{"num_key_value_heads": 1, "hidden_act": "swiglu", "positions": "rope", "init_std_down": 0.0, "lr_mult_qkv": 0.7, "beta1": 0.9, "beta2": 0.98, "lr_head": 0.00356, "final_lr_fraction": 0.05, "max_steps": 9083}
MLP neurons of a small language model. Each row is named by its layer, matrix (gate and up: input weights) and neuron, and shows model dimensions 368-495. Each number is 128 + 32 x the weight over its row's rms, rounded and kept within 0 to 255. A neuron's up and down rows have the sign that makes its largest values positive.
Before each neuron's rows, "fires after" lists the tokens most often just before its 100 highest values on Wikipedia text that the model never trained on.

fires after: " the", " m", ")", ".", "\"", " cm"
L4.gate997 [138 144  68  96 138 118 109 143 105 113 109 147 183 120 163 110 126 114  67 118  35 108 110 171 106 101 143 162 117 161 116 166 146 121  88 189 116 118 106  86 215 112  83 175 126 122 129 107  74 150 181 171 143 130 139 143 110 131  71 109  94  97 167 139 130 147  89 112 136 108 103 143 110 165  97 152 167 150 146 130 155 136 188 112  98 165 132 105 126 143  99  82 177 130 168 157 103 135 141 103 195 116 141  97 170 105  92 131 110 108 103 116 174 161  81 165 134 134 123 102 131 131  89 160  94  99 104 117]
L4.up997 [120  96 133 166 125 126 125 143 191 152 131  94  93 159 190 141 137 114 174 127 173 113  71  97 137 154  95  97  77 161  98 117  69 152 152 131 124  94 148 119 112 138  98 148 225  96 132 131  71 171 169 102  98 184 106 180 101 173 129 135 148  94 178 126 125 108 151 149 139 110 160 101 118 184 120  98 107 143 128 136 201 110 125 158 120 160  96 152 115 121 104 121 209 170 102  70 129 101 134 113 109 129 105 179 111 112 119 142  95  58  84 121 179 113  97 142 118  97 158 167 134 138 148 100  99 116  81 106]

fires after: " (", "-", " \"", " un", "\n\n"
L4.gate29 [135  77 127 111 133 136 163 138 117 133 117 146 126  91  74 134 122 145 171  92 165 128 163  98  90 148 157  90 172 120  68 146 162 137 109 135  90 141 136 133 129 120  92 174 139 130 126 131 111 134 139 161 138 124 125 136 122  80 108 148  88 120 164 169 140 162 127 147  87 137 123 134  69 109 146 145 150 143 138 139 139 124 125 166 111 129 142 115  86 147 166 196 119 145 141 117 150 150  90 131 172 137 129  79 147  95 166 173  87 134 105 106 130 103 115 151 147 122  85 135 115 101 113 155 155 101 154 108]
L4.up29 [ 98 195 113 105 136 114 153 145 114 154 135 146 151 155 145 149 120 104 115  31 122  76 155  93 217 156 117 159 146 111  90 141  94 116 127 126  96 147 115 201  77 126  70 123 152 154 152 112 113 159 158 131 120 117 126 141 116 158 131  83 135 157 119 142 119 116 166 140 120 131 111 110 116 171 149 156 119  83 126  79 127 156 131 140 126 128 167  90  91 158 147 131 101 150  83  77 107 142 107 110 161 120 159  91 123  79 178 142 123 135 165 142 174 134 136 163 149  96 136 118 187 198  77 189 116 152 186 157]

fires after: " |", " 0", " the", " on", " 2", " 1"
L4.gate1315 [108  72 177 212 129 117 170  85 117 173 146  92 144 148 178 150 164 131 110 116 106 170  50 106 129  99 152 138 106 169 160 101 128  79 120  86 140  96 156  78 140 136 123 171 101 172 118 105 112 156 163 106 138 116 190 125 196  71 112 100 160 137 117 116 152  90 127 183 105 181 149 127 117 108 109  94 151 123 142 119 126 151 148 143 155 165 158 119 174 152 115 106 107 138 111 171 150 140 128 105 112 145 131 114  92 146  80 172 110 161 130 128 140 164 118 128 172 106 119  75 106 119 119 183 107  78  97  64]
L4.up1315 [122  90 159 156 138 154 157 165 132 141 142 130 132 141 126 162 195 139 178 126 125 141  86 121 173 138 128 113 127 121 123 125 107 139  98 146 135 108 143 130 127 190 100 129  74 129 117 113 105 165 119  82 120 156 180 130 121  85 157  15 180 158 154  75 127 134 155  84 107 157 135 133  78 161 117  60 106 166 119 120 117 180 160  72 130 112 133  78 172 106  89 139  98 166 152 125 129 143 164  98 113 113 109 157  95 124 108 154 176 132 131 153 117 168 150 119 166 125  76 137  45 142 149 165  86  88 142 114]

fires after: " |", " 1", " 5", " 6", " 3"
L4.gate508 [142 151 175 160 133 103 125 112 153 105 164 127  97 113 159 128 170 180 154 109 169 143 146 138 145 171 141 135 112 149 133 158 121 120 114 101 139 125 112 114  97 172  99 132 118 147 142 184 135 171 167 151 128 120  81 153 172  85  82  96 103 176 131  99 187 179 158 184 147 149 125  97 169 100 101  61 105 127 103 100 172 128 129 164  65 193 144 121 143 226 160 155  94 105 128 148 132 166  90  95  94  61  81 141  80 109 164 166 127 184 144 126 194 114 105 108  58 140  74  98  82  85 117 159 139 111 145 112]
L4.up508 [153 161 116 140 108 104  83 153 133 112 133 159 146 115 153 170 190 148  69 161 105 134 158 111 113 132 126 153 178 120 103 156 133 126 136 114 169  82 135 137 118 125 138 144 136 121 128 133 112 119 130 132 153 103 144 151 132 138 140 122 177 131 152 191  72 133 103 141 105 126 124 124 116 187 129 116  75 112 119 131 120  82 120 155  98 154 113 175 130 121 100 160 154 114 137 122 136 129  80 119 104  98 117 151 135 125 142 138 123 183  97 177  80  96  54  55  87  88 132 122 210 162 114 115 188 136 115 117]

fires after: "-", " \"", " (", "("
L4.gate160 [133 116 151  92 123 130 143 120 155 105 114 130 119 100 115 170  93 103 117  89 168 112 110 137 156 132 141 152 121 124 105 189 151 112 154 115  93 143 140 144 123  74 141 158 116 139 107  94 130 131  86 159 152 102 139 119 162  81 163 151  69 148 156 132 110 114 105 166 135 122 110 137 100 121  98 191 125 136  93 101 159 104 123 181 123 139  95 150 127 136 106 111 105 164 147  63 136 140  54 113 144 127 136 145 137 172 111 153 121 135 143 117 139 160 107 189 115 125  87 116 154  49  79 120 155  59 114 110]
L4.up160 [ 90 121 126  78 148 165 148 130 132  98 186 113 135 177 146 121 105 137 178 140 148 101 160 145 165 142 175 108 133 123 105  54 170 133 134 150 117  82  95 164 119 153  65 103 153 121  72 113 100 170 141 134 135 143 147 106  92 112 151 179 153 131 150 154 107 100  81 163 192 202 159  93 169 148 122 144 116 129 133 179 114 150 143 141  87 140  61 146 109 137 181 113 124 110 131 163 101 107 103 142 187 116 141 147 190 152  61  87  39 156 135 129 104 165 142 193  67 113 134 137 139 124 107 124 142  89 106 120]

fires after: " |", " as", "|", "-", " As"
L4.gate1012 [119  99 135 124 129 140  97  56 115 142 123 161  55 140 138 121 121 110 107 100 166  99 187 122 130 167 128  89 128 122 125 132 146 155 153 135 139 125 155  71 124 159  94 126 130 212 156 161 151  85 160 169 139 115 105 137 168 125 167 100 169 148 191 149 146 125  85 151 148 188 176 158 102 120 116 158 152 136 150  79 127  59 126 101  94 162 129  73  62 145 121 151  88 133 149 125 132 105 112 151 116 121 130 128  91 165 170 143 115  96  80 178 161 149 109 181 117 185 103 151  73  77 135 144 118 120 102 165]
L4.up1012 [149  98  91 102 102 100 100 135 113 108 147 151 107 127  93 139 149 102 101 140 122  98 194 104 158  76 142  75  59  85  76 125 114 169 175 111 154 120 163  78 177 149  79 126 149 140 144 121 166  59 139 146 178 179 103 110 140 110 169  71 148 181 131 111  97 198  33 106 163 168 165  84 122 111 102 115 154 101 150 136 116  96  94  86  91 105 149 137  63 170 145 146 149 106 173 120 115 157 163  95 150 118 120 164 159 103 162 125 113  76 132 125 125 200 112 101 116 140  94 153 125 152 176 155 150 112 147 178]

fires after: " in", " to", " of", " from", ")", " for"
L4.gate307 [167 139 133  62 128 109 200 135 109 149 147 141 129  81 146 184 185 139  98 153  82 183 133 137 106 130  97 103  45  95 109  87 136  99 129 165  73 130 115 114 103 120  48 127 199 121 162 198 166 134 138 177  69 125 163 110 146 151 111 125 140 127 157 102 101 215  79 145  99 144 210 101 160 176 130 113 210 173 132  63 155 117 179 148 167 121 123  97 119 103 141 124  78 113 121 178  95 145 109 181 153  58 121 126 128 104 141 119 137 199 106  94 205 112 135 132 122 135 146 143 130 124  84 122 118 128 157 143]
L4.up307 [133 143 154 105 135 102 135 113  90  95  70  82 178 190 121 128 113 127 120 157 110 209 110 148 153 150  83 101  94 150 140 105 148 158 130 160 198  70 129 177 109  89 114 140 105 138 131 102 119 157 140  90 128 167 151 174 166 136 144 121 102 173 124 126 143 123 142 141 115 138 114  91 124 145 149  81 135 127 124 123 150 129 112 194 105 132  90 128 127 132 124  82 123 108 131 133  64  93  69  68 128 111 112 161  94 123 114 138 119  77 136 192 166 148 139 146 130 122 140 166 121 124  16 136 143 104 158 110]

fires after: " on", "On", " On", " |"
L4.gate936 [158 161  60 136 104 105 104 100 173 170 154 126 112 155  97  88 154 112  85 141 106  90  93  97  74 151 154 183 129 144 113 115  90 156  50  77 178  94 127  59 163 127 139  60  88 108 202 137 113 176 144 124 150  94  97 168  77 102  80  77  54 128 114  90 151  95 116 147 185 123 168 115 128 158  91 117 164 145  92 123 173 126 103 158 135 142 110  51 143 143 200  93 136 137 116  91 127 103  92 127 178 128 143 171 125  90 146 156 110  96 126 104 165 146 153  81 161 167 121 136 146 129 145 123 124 142 136 145]
L4.up936 [101 112 148  94 132 114 164 123 138 132  80 131 135 155 144 110 107 134 125 171 190 134 145  86 105 157 127 160 179 141 103 175 168 143 122 144 104 123 156 122 145 166  94 104 122 133 126 121  77 223 138  94 149 106  53 148 130 147 127 142 101 211  94 172  71 104 129  90 137 161 129 116 142 103 158  82 146 151 157 204 140 119 174 149 100 101 140 104 134 127  95  75 110  43 118 183 147 144 142 126 138 131 153 141 135 135 133 153 141 143  80 158  97 155 120 163 166 158  66  93 140 139 107 169 111 106 117  13]

fires after: ")", " Smith", ",", "\""
L6.gate1232 [143 135 101 110 109 142 113 134 147  74 149 123 108  99 134 104 113 177 162 125 127  64 149 114 138 166 204 153 172 146 137 112 166  70  56 179 190 152 150  81 111 120  99 130 189 192  88 224  94 111 144 143 139 135  92 180 166 108 150 122 132 122  63 123 142 147 143 137 111 155 162 110 142 162 136 104 145  98 138  99 120  89 145  98 123 164  91 151 121 113 148 149 129  86 130 144 111 186 115 162 184 102  79 114 138 149 163 124 192 109 166 124 190 104 154 173  77 181 162  90 157 148 147 144  95 161  90 107]
L6.up1232 [160 136  99  84 107 162 137 174 125  93 147 179  97 119 161 156 136 130 123 183  87 148  76 112  99 151  61 152 130  98 109 101 134 126  81 156 150 202  92 146  97 166 143 126 198 141  92 151  78 100 140  97 126 141 145 120 104 124 143 142 105 162  84 147  77 149 149 129 124 100 123 124 177 133 140 142  92  94 153 164 161 105 104 151 153 110  58 171 118 120  78 142 114 107 102 109 145 190 134 121 121 157 104 108 116 159 192 127  78 141  91 178 167 128 179 152  64 139 123 136 136 103 122 136 101 133 133 144]

fires after: ")", ","
L4.gate4 [178 106 136 108 182 144 125 149 167  70 144  98  98 101 135 104 124 152  89 151 173 131 118 163 106 169 133  92 146 130 125 109 109  90  87 162 106 150 150 143 132 152  85 136  86  96 175 169 133 162 188 136 129 190  80 126 142 156 100 185  75 172 140 176 171 168 110 118 132 126 175 128 163 130 162 106 156 156 140 184 122 120 173 130 104 130 175 157 159 104 136 136  98 155 100 153 156 197 150 156 196  80  76 172 180 121 139  96 140 104 159 122 156 112 129 110 152 157 140 112 115 140 152 150  92 171  74 150]
L4.up4 [188 136 117 131 119 185 152 139 118  84 134  80  90 124 142 122 130 157 133 111 139 155  63 221 123 135  84  94  16  77 133  56 141 106 167 171 128 112  10 149  78 116 105 122 138 103 139  93 107 109 130 128 125 198  87 119  90 127 155  89  98 107 151 148 128 169 137 195 179 136 105 117 154 152 147 107 128 141  86 146 172  90 143 125 124 112  86 140 120 108 103 125 138 104  90 113  83 156 162  82 126 110  50 132 143 128 136  85  96  99  41 180 104 147 124 138 120 153 142 167 188  97 102 124 152 153 137 171]

fires after: " on", "No", "On", " On", " No"
L4.gate21 [108 148 164 132 156 132 189  90 136 134 128 106 113 141 148 170  95 148 127 132 159 132 195 157 101 148 115 210 158 146 150 120 136 165 161 158  99 103 118 129  89  93  88 126 136 145 147 158  53 153 166 169  94  69 115  99 154 106 165  89 134  98  82 153 176 158 144 197 149 136 131  98 151 170 195 101 153 145 129 116 148 167 145 160 158 182 113 128 113 130 139  98 101 140 180 146  87  97  86 141 113 112 120 115 163 188 132 102 134 138 100  58 165 121  96 159  85 140 142  90 175 101 167 172 169 113 147 154]
L4.up21 [ 93 114 165 152 171 125 129 131 144 121  78 138 165  89 138 133 128 124 145 167 138 118 111 202 149  96 131 145 155  90 133 172 142 213 157 159 119  81 147 104  76  97 123 145 139 114 126 107  86 120  99 130  74  85 132 105 125 167 126  98 139 101 102 151 105 159 146 128 164  76  98 113 162 148 172  69 102 129 154 106 132 217 123 185 140 114 149 182 140 107 149  84 178  68 168 115 114 134 114 116  90 108 128 159  99 136 122 138 131 124 113 133 135 178  65 132 124  96 134 115 151 101 129 134 150 117 162 126]

fires after: ",", " and", ".", ";"
L4.gate1039 [149 129 119 141 146 135 154 126 148  85 154 121  89 107 140 181 158 166  77 117 159 149 130 168 103 100  65 116  96 119 152  58 217 148  71 183 166 149 122 156 129 146 148 148 115 125  99 161  95 127 154 164  65 152 150 105 136  76 123 177 153  90 169 201 116 131  82 194 161 163 149 123 121 118 142 116 151 114 121 128  76 119 135 158 102 178 165  89 168  93  67  93 115  10 123 203 147 118  74 150 136 133 126 145 149 136 101 105 143 108 131 104 130 135 109 136  85 163  96  97 139 158 119 150 103 134 123 169]
L4.up1039 [200 168 163  96  69 140 126  87 147 112 134 187 119 126 164 112 157  84 105 141 121  88 103 129 102 193 100 129 179 141  83 108 120 199 165 159 116 124 104 120 137 109 115 132 118 120 131  94 160 113 171 168 142 131 171  96 163 135 115 103 108 109 103 109 157 133 129 139  88  97 170 124 155 142 145 166 163  97 155 181 127 144  99 112 156 170 137 146 127 138  89 138 169 154 203 166  88 161 125 165 183  64  97 163 136 152 183 113 100  87 117 124 171 136 123 162 113 106 105 116 137 130 111 187 154 158  78 104]

fires after: "\n", "\n\n", " \"", "−", "-", " ("
L4.gate1250 [111 127 117 126 158 102 196 142 138 136 158 178 123  90 109 122 146 109 131 144 168  94 120 109 123 117 144 172 171  97 110 175 143 102 106  84 125 140 156 136  73 138 102 155 145 184  71 116 114  99 151 219 139 152 128 100 139 119 155 133 148 153  64 177  90 162 102 189 135 118  84 122 157 129 146 140 133 112 150  84 151  96 185 175 154 106 165 140 129 150 125 108 171 161 124  58 146 135  73 106 135 170 173 151 171 130 150 177 127 165 136 188  88 139  62 217  68 110 131 151 122  85 137 111 133 132 177 118]
L4.up1250 [158 145 115 128 140 123 180 118 144  97 127  85 132 116  86  75 144 120  78 130 135  94 106 150 160 178 157 136 113 165 120 160 151 160 159 109 164 190 129 197 134 117 153 132  64 103 105 170 124 144  76 155  97 128  83 144 155 129 120 119 125  90 115 193 143 157  85 136 102 122 140 192 135 170 174 128  39 103 129 129 102  87 159 141 136 124  85 117  96 156 151  78 139 158 180 165 115 164 112 126 104  43 129 123 104 161 128 198 119 101 112 119 105 105 177 150  95 155 141 143 106  96 160 122 158 174  87 116]

fires after: "  ", "|", " (", "."
L6.gate503 [ 76 115  67  81 255 123  80  95 152 153 155 108  95 113 129 108  95 186 108 152  72 129 133 138 131 157 139 125 181 149 141  75 139 155 138 146 104 147 135 125 157 113  98 164 109 155 131 136 108 151  76 112  67 149 146  89 110  65 188 134 178 152 103  98  96  64  48 171  79  97 166 133 104 182 138 128 132 104 101 156 122  94 146  99 128 181  64 172 135 158  95  78 125 113 132 139  83 121 154 205 147 125 191 108  90 127 133 134 130 130  89  79  89 145 149 128  85 186 101 176 138  55  83 163 163 137 131  39]
L6.up503 [148  84 112 141 138 185 123 127 106 158 104 175  70 125 105 125  82  82 176  86  91 159 124  99 129 109 126  53 130 147  86 132 122 114  92 141 149 122 145 189  99  83 128 109  80 135 128  85 201 107 133 108 108 139  83  59  96 151 144 122 147 125 132 111 142 107  62 196 149  99  51 135 129  59 108 152 130  85 145 119 103 152 135 153 119 176 152 127 172 145 141 105 170  93 169  79 153  51 185 166 113  52 154 133 166  96  60 178 170  79 159 156 111 137 150 101 143  99 110  71 163  84 158  85 126 141 129 148]

fires after: " |", " W", " 1", " Pld", " 2", "eg"
L6.gate1135 [125  97 104 134 204 163 205 123 128  72 186 119  94 169 124 141 132 139 163 130 130  93 139 131  85 112 130 118  68  94 116  76 174 116  66 112  95 129 197 108  70 116 136 169 119 127 141 152 111  89 201 176 129 171 186 149 180 102  96  97 101 198 141 128 167 156  94 211 127  72 118  87 151 128 156 133 120 118 110 108 162 106 147 156 156 166 106  92 127 144 111 113  83 148 139 137 134 107  75  70 125 133 128  84 111 126 139 135 129 138 121 129 116 133 141  65  93 214 122 152 111  86 147 183 133 111 173 173]
L6.up1135 [ 69 136 108  80 164  88 122 149 107 148 153 144 120 154 145 128 150 149 121 133 118 142 134 119 136 128 157  86 130 148 162 105  70 104 110 131  99 170 159 117 150 123 187  95  83 123 165 118 141 107 108 100 141 161 143  36 134 149 141 116 183 204 179  88 129 110 157 154 163 118 189 117 109 148 123 134 129 146 150 169 160 139  99 109 189 135 102 154 109 119 109 109  79  84 108 113 112 135 113 113 147 158 151 101 137  72 156 141 150  95 116  85 187 117 158 111 109 108 149 148 154 144 151 122 179  81 184 173]

fires after: "|", "\n", "\"", " |"
L6.gate886 [133 149 122 104 122 117 159 116 158 139 130 110 183 196 108 136 134 140 128 115 141  56 111 110  79 196 125 110 158 139 130 136 141 137 134 160 153 204 120  56 181 143 121 163 165 179  97 122  99 119 111 169 166 134 111 127 156  63  89 105 121 147  99 137 138 118  96 177 132  97 114 138 136 102  50 196 126  95 151 110 102  73 144  63 102 150 158 124 119 137 132 155  99 121  87  95 111 144 101 104 191 131 119 172 132 179 160 165 127  91  73 148 136 151 161 124 127 167  73 150 145  83  93 152 137  97 128 106]
L6.up886 [192 151 122  69 169 158 145 100 157 130 202 132 134 135  85 136 108 144 133 166 159 168 185 165 103  98 118 113 139 150 172 106 122 139 106 101 106 121 131 123 167 129  79 158  80 146 123 131  76 131 185 121 126 105 148 152 133 119 183 151 157 159 120 152 114 165  91 136 159 107 132 155 156 148 104  88  92 125 110 115 125 170 101 133 141 116  93 133 121 107  95  93  94 130 215  83 135 134 156 134 121 140 106 182 166 153 139  99 164 166 133 183 104 110 135 135  92 107 109 140  80 115 174  98 109 138 117 147]

fires after: " |", "|"
L4.gate560 [ 70  86 106  99 118 134 102 112  86 143  95 199 112 133 153 160  92  88 128 134 138 156 138  87 151 123 119 190 166 113 108 101 146 111 176  79 123 122 153 111 100 129 134 133 152 193 143 124 120 170 100 129 168 134  70 192 134 129 115 103 150 123 114  92 136 171 119 139 146 123 103 145  93 141 121 178 127  93 118  95 164 147 143 109  91 134 140 144 122 155  92 177 129 182 121 127 149 118 151 111 125 211  97  92 126 112 141 104 147 187 132 169  87 119  61 147 165 135 163 158 130 125 183 125 116 122 163  99]
L4.up560 [220 144 167 164 195 140 112 134  95 104 163 112 108 101 155 145 167 133 105 120  89 151  88 158  64 139 158 134 107 165 180 106 124 131  76 169 138 186 136 117 133 154 119 125  81 130 113 145  90 136 191 148 126 108 158  82 166 121 114 163 139  89 145 123  96 126 168 148  89 121 131 110 139  76 144  77 116 157 149 152 159 124  75 150 157 196 188 108 127 138 136  93 106 101  57 180  85 119 115 140 102 104 136 125  84 178 132 121 137 120 159 125 168 159 189 118  84 103 107 147 111  97  60 141 174 109  50 137]

fires after: " |", " and", ":", " /", ",", " ("
L6.gate424 [131 147 110 139  85  85 158 150 128 164 174 202 109 148 126 150 146 143 128 127 159 164 126 203 172 177  90 139  98  67 136 131 115  85 116 152 175 156 157 145 105 134 125 103  85  92 148 130 108 109 116  97  84 154 130 129 113  84 149 106 139 175 181 112  53 160  79 123 155 138 123 126 105  96 120 109 183  97 154  83 125  93 168 168 102 128 166 138 132 151 144  92 178 100 178 132 137 144 116 116 159 115  84  69 107 169 131  66 175  91  94 140 117 193 185 113 122 162 169 167 108 128 147 193  78 161 152  91]
L6.up424 [144 123 109 152  52 122 119  98 124  91 134 164  74 126 148 154 147 111  97 135 209 105 136 139 117 169 152 122 168  94 128 131 173 104 175 140 179 116 153 155 107  88 140 155 123 168 138 146 151 156 108  70 121 150 125 140 146 140  67 180 146 184 139 120 160  93 121 163  90  95 156  50 143 123  99 177 136 108 125 121  88 119 132 154 191 164 126 142 138 172 140 134  96 147 179 125 168 161 137 121  99 107 128 130 112 155  71 116 157  74 194  78 162 139 158  99 131 100 139 125 152  99 134 170  79 156 117  95]

fires after: "'", ",", " (", ".", "-", " by"
L4.gate987 [154 146 101 167 101 153 131  85 153 160 161 110  67 187 142  94 133 156 119 143 126  77 138 182 149 163 112  97  95 133 150  93 174  90 118  44  66 162 179 196 127  96 118 128 126 145 119 101 136 126  77 109 170 167 155 156 143 122 148  99 117 159 132 114 143 166  55 163 144 153 133 139 128 137 183 141 148  56  92 155  99 178 177 159 208 164 112 133 124 156 127 157 148 114  75 161 176 129 134 158 198 141 189 106 152 156 148 117 111 135 179 109 130 141 111 197 126 161 151 125 167  83  62 235 175 113 130 133]
L4.up987 [221 150  95 124 131 131 146  94  95 138 146 125 103 199 104  59 102 101 175 114 142  58 107 144 139 168  89 136 161  85  93 111 179 157 152 117  58 239 145 187  96 151 107 138  93 100 111 119 141 131  81  94 148 136 142 190  60 130 103  97 107  80 203 117 147 151 143 144 156 104  86 136 145 137 164 145  87 122  66 124 135 131 141 161 194 120 154 143  96  98  79 112 122 138 134 137 190 121 185 126 156 110 138 146  91 151 147  87  69 145 154 135 115 110 147 154  84 114 133 167  82  54 110 169 143 114 151 175]

fires after: "\n", " \"", " 1", " No", " 2"
L6.gate918 [162 114 141 107 145  78 138 131 154 195  82 110 143  68 156 154 110 154 152 114 190 102 145  86 113 211 140 153 111 176  90  88 115  92 149 139 100 152 146 146 150 114  85 116 115 160 123 137 116 110 160 170 138  77 118 140 158 123  88 160 166 121 119 112  97 121 177 175 144  77 133 139 149  45 154 150 152 139 125 122 129 155  93 143 162 135 152 107 115 153 158 140  73 151 104 136 174 147 143 107  98 138 157 125 113 128 118  60  97 172 109 184 133  87  81  62  76 129 147 109 129 150  92 159 141 118 104 161]
L6.up918 [138 169 101  91 127 121 126 111 167 163 123 166 161 146  67 183 119 100  96 130 155 105 145 119 113 156 131 213  71 104  35 158  88 127 123 157 129 174 149 122 165 128  99  67  95 148 179 187 141 100 168 143 146 121 124  80 163 151 186 121 102 128 101 160  78 214 140 136 115 112 123  87 150 133 167  63 104 145 126 126 129  78 147 119 112 119 140 151 111  98 109 172 115 104 149 120  91 157 154  61 109 113 109 122 123 127 133 117 117 169  79 143 140 141 181  99  45  96 111 173 140  92 117 171  29 146 130 120]

fires after: " |", " 0", " 1", " 2", " 4"
L6.gate460 [150  73 122 189 102 140 178 123 150 140 151 110 168 157 156 154 168 172  89 132 190 157 157 120 118 108 124  92 137 145 157  55 124  84 126 123 145 141 111 101 137 118 108 115  79 126  61 156 100 159 208 140 115 165  91 197 184 109 120 172 128 115 136 138  87 101 145 170 119  65 170 120 155 125 102 100 141 168 128 130 130 139 146 164 106 117  64  78 102 145 142 140 102 198 124 130 123 144 111 128 130 180 108 143 133 106 154 146 193 158  97 149 116 185  99 152 108 155 161 105 124 103  97 128  83  87 161 144]
L6.up460 [122 125 116 133 141 124 116 124 178  30 100 169  91 134  78 102 114 135 112 111 184 210 173 104  93 112 172 130 142 103 118 175 102 121 163 163 114  91 151 114 210 150 161 139 112 124 150 191 188  87 128 103 124 175 133 100 161 121 143 123  79 172 167 170 145  81 179 139 131 142 156 118 112 143 104 135 106  95 160  76  93 133 144  97  90 132 105 159 127 145 157 180 108 143 136 129 100 127  77  94  88 169 123  76  93 110 152 172 112 161 119 145 160 123 178  97  73 144 178  97 161 143  84 161 173 127 112 100]

fires after: " 2", " 0", " 5", " 1", " |", " 6"
L4.gate840 [144 104  97 164 117 117 173 113 119 119 139 102  50 105 108 158 185 147 185 140  84  95 138  62 105 153 135 110  57 154 145 104 155 102 109 140 104 205 133 137 123 123 152  90 169 186 105 163 127  98 119 173  82 155  88 128 173 131 122 109 124 145 139 145 132  89  94 131  86 117 153 125 131 113 131 146 125 151  87 108 142 176 108 105 156 120 149 109 110 198  71 147  87 102 123 148 123 190 153 175  95 125 168 100 151 139 153 126 139 129  70 100  86 180 163 140 149 134 168 129  69  47 137 166 104 124 144 138]
L4.up840 [ 67 111  92 101 120 131 114 146 137  88 139 147 104 145  81 125 120 145 144 147 137  88 165  95 140 106 140 147 160  73 112 171 153  98 172 123 197 124 199 150 126 146 143  99 142 109 174 111 167 121 103 162 140  61 105 148 101 158 102 132 161  94 146 155 122 151 133 105 172 120 136 174 164 114 113 148 111 113 180  96 156 122  94 113 153 141 161 181 112 230 152 131 126  62 138  82 122 121 139 120 144 157 114  73 101 113 142 170 146 118 168 167 108 104 146 198 105 123 126 125 122  89 167 150 178  75 134 159]

fires after: " on", "On", " On", ":", " |"
L4.gate1295 [108 133  76 167 136 166  89 127 207 138 187 143 140 161 131 108 184 123 128  73 101 136 111 130 143 132 129 200 134 140 135 117 156  77 135 128 129  90  87 100 102 162 173 134 140 140 139 155 166 137 139  94 124 205 145 173 143  92 137  77 153 143 141 124  87 120 186 133 155 184 127 108 159 156 145  90 138 157 209 102 153 100  85 135  81 182  60  87 160 116  81 140 154 109 180 119 163 112 111 174 152 157 166 122 110 109  87 150  95 170 101 157 121 150  90 142  83 128 130 149 146 155 117 151 101 153 141  47]
L4.up1295 [173 138 133 114  60  99 149 146 117 116  92 164 155 159 132  79 112 142 123 144 203 109 179 149 159 126 148 137 145  75 142 162 149 124 123 133 117 123 146 122 163 162 149 135 126 121 138 166  84 162 116 136 178  92 118 127 165  73 131 155  76 201  88 123 141 120  89 158  77 138 162 124  48  93 160 115 119  95 119 155 152 159 167  87 151 172  89 102 150 159 198 118  45 106 177 152 120 174 117  51 157  95 126  74 162 134 128 122 154 108 126  91 117 111 166 137 172 146 159 169 120  79 172 154  77  86 126 152]

fires after: " on", ":", "On", " |", " On", " –"
L6.gate782 [151 132 158  95 121 117 123 100 137 163 117 159 157 147 148  92 177 139 154 121 204 141 159  92  90 137 166 166 130 119 105 140 105 148  83 141 121 109 181  74 103 122 103  85 141 180 159 176 118 132 169 151 139 153 122 172 155  89 177 121 171 122 102 128 131 197 187 149 123 108 142 120 107 100 162 133 152  63  99 159 146 129 126 147 198 158 140 121 125 143 140 124  78 134 175 109 141  30 100  76 119  78 204 162 127 140 135  99 114 161 104  89 130 128 151 134 112 159 130  82 185 131 127 139 148 117 130 112]
L6.up782 [ 85 107 169 138  41 115 145  33 222 138 204 104 116  88 125 166 151  88 109 171 165 108 164 126 128 100  64 194 137  78 107 115 114 123 127  95 185  75 156  86 127 131 131 119 186 151 157 157 140 123  80 105 115 130 117 167  88 133 107 105 109 130 145 159 128 198  98 177 135 152 112  46  87 129 147  88 144 121 139 180 147 159 102 101 135 100 127 147 123  95  75 119  90  69 202 151 119 130 118 147 138 131 114  87  93 127 116 169 172 163 188  87 113 136 152 119 186  91 175 140 108 115 199 154 100 141 146  83]

fires after: " |"
L4.gate802 [ 56 163  86 150 177 147  84 135 149 168  86 152  74 172 151 140  75 117  99 134 127  92  92 113  79 141 194 132 130 138 153  43 167 140  98  79 102 105 100 160 138  96 125 165  86 148 142 181 121 102 108 131 169 144 147 121 138  72  78 134 120  39 105  87 101 156 141 128 114 157 146  56 122 121 142 175  98  26 115 180 157 114 114  84 109 132 203  97 170 136 130 147  85 115 109 176 125  98 116  46 170 165 128 142 115 146 190  90 165 140  99 142 111 133  67 185 166 102 108 114 117 132 166 124  93 128 129 155]
L4.up802 [177 127 146 112 135 126 130 130  87 106 170 130 187 119  91  79 100 115 122  99 106 127 122 141  65  72 152 108 123 111 115 138 132 131 124 165 123 100 153 144 124 163 103 144 122 146  95 118  48 197 139 136 115  68  67 159 163 118 135  94 164 154 144 191 103 139 151 135 194  81 133 151  78 138 193 117 154 150 139 155 135 162 152 246 213 181 153  72 141  95  74  82 133 127 113 102 113  92  99 160 198 104 152 205  91 142  79 134 137  93 164 151 155 144 136 126 143 159 114  95 135  85 109 146  88  69  80 138]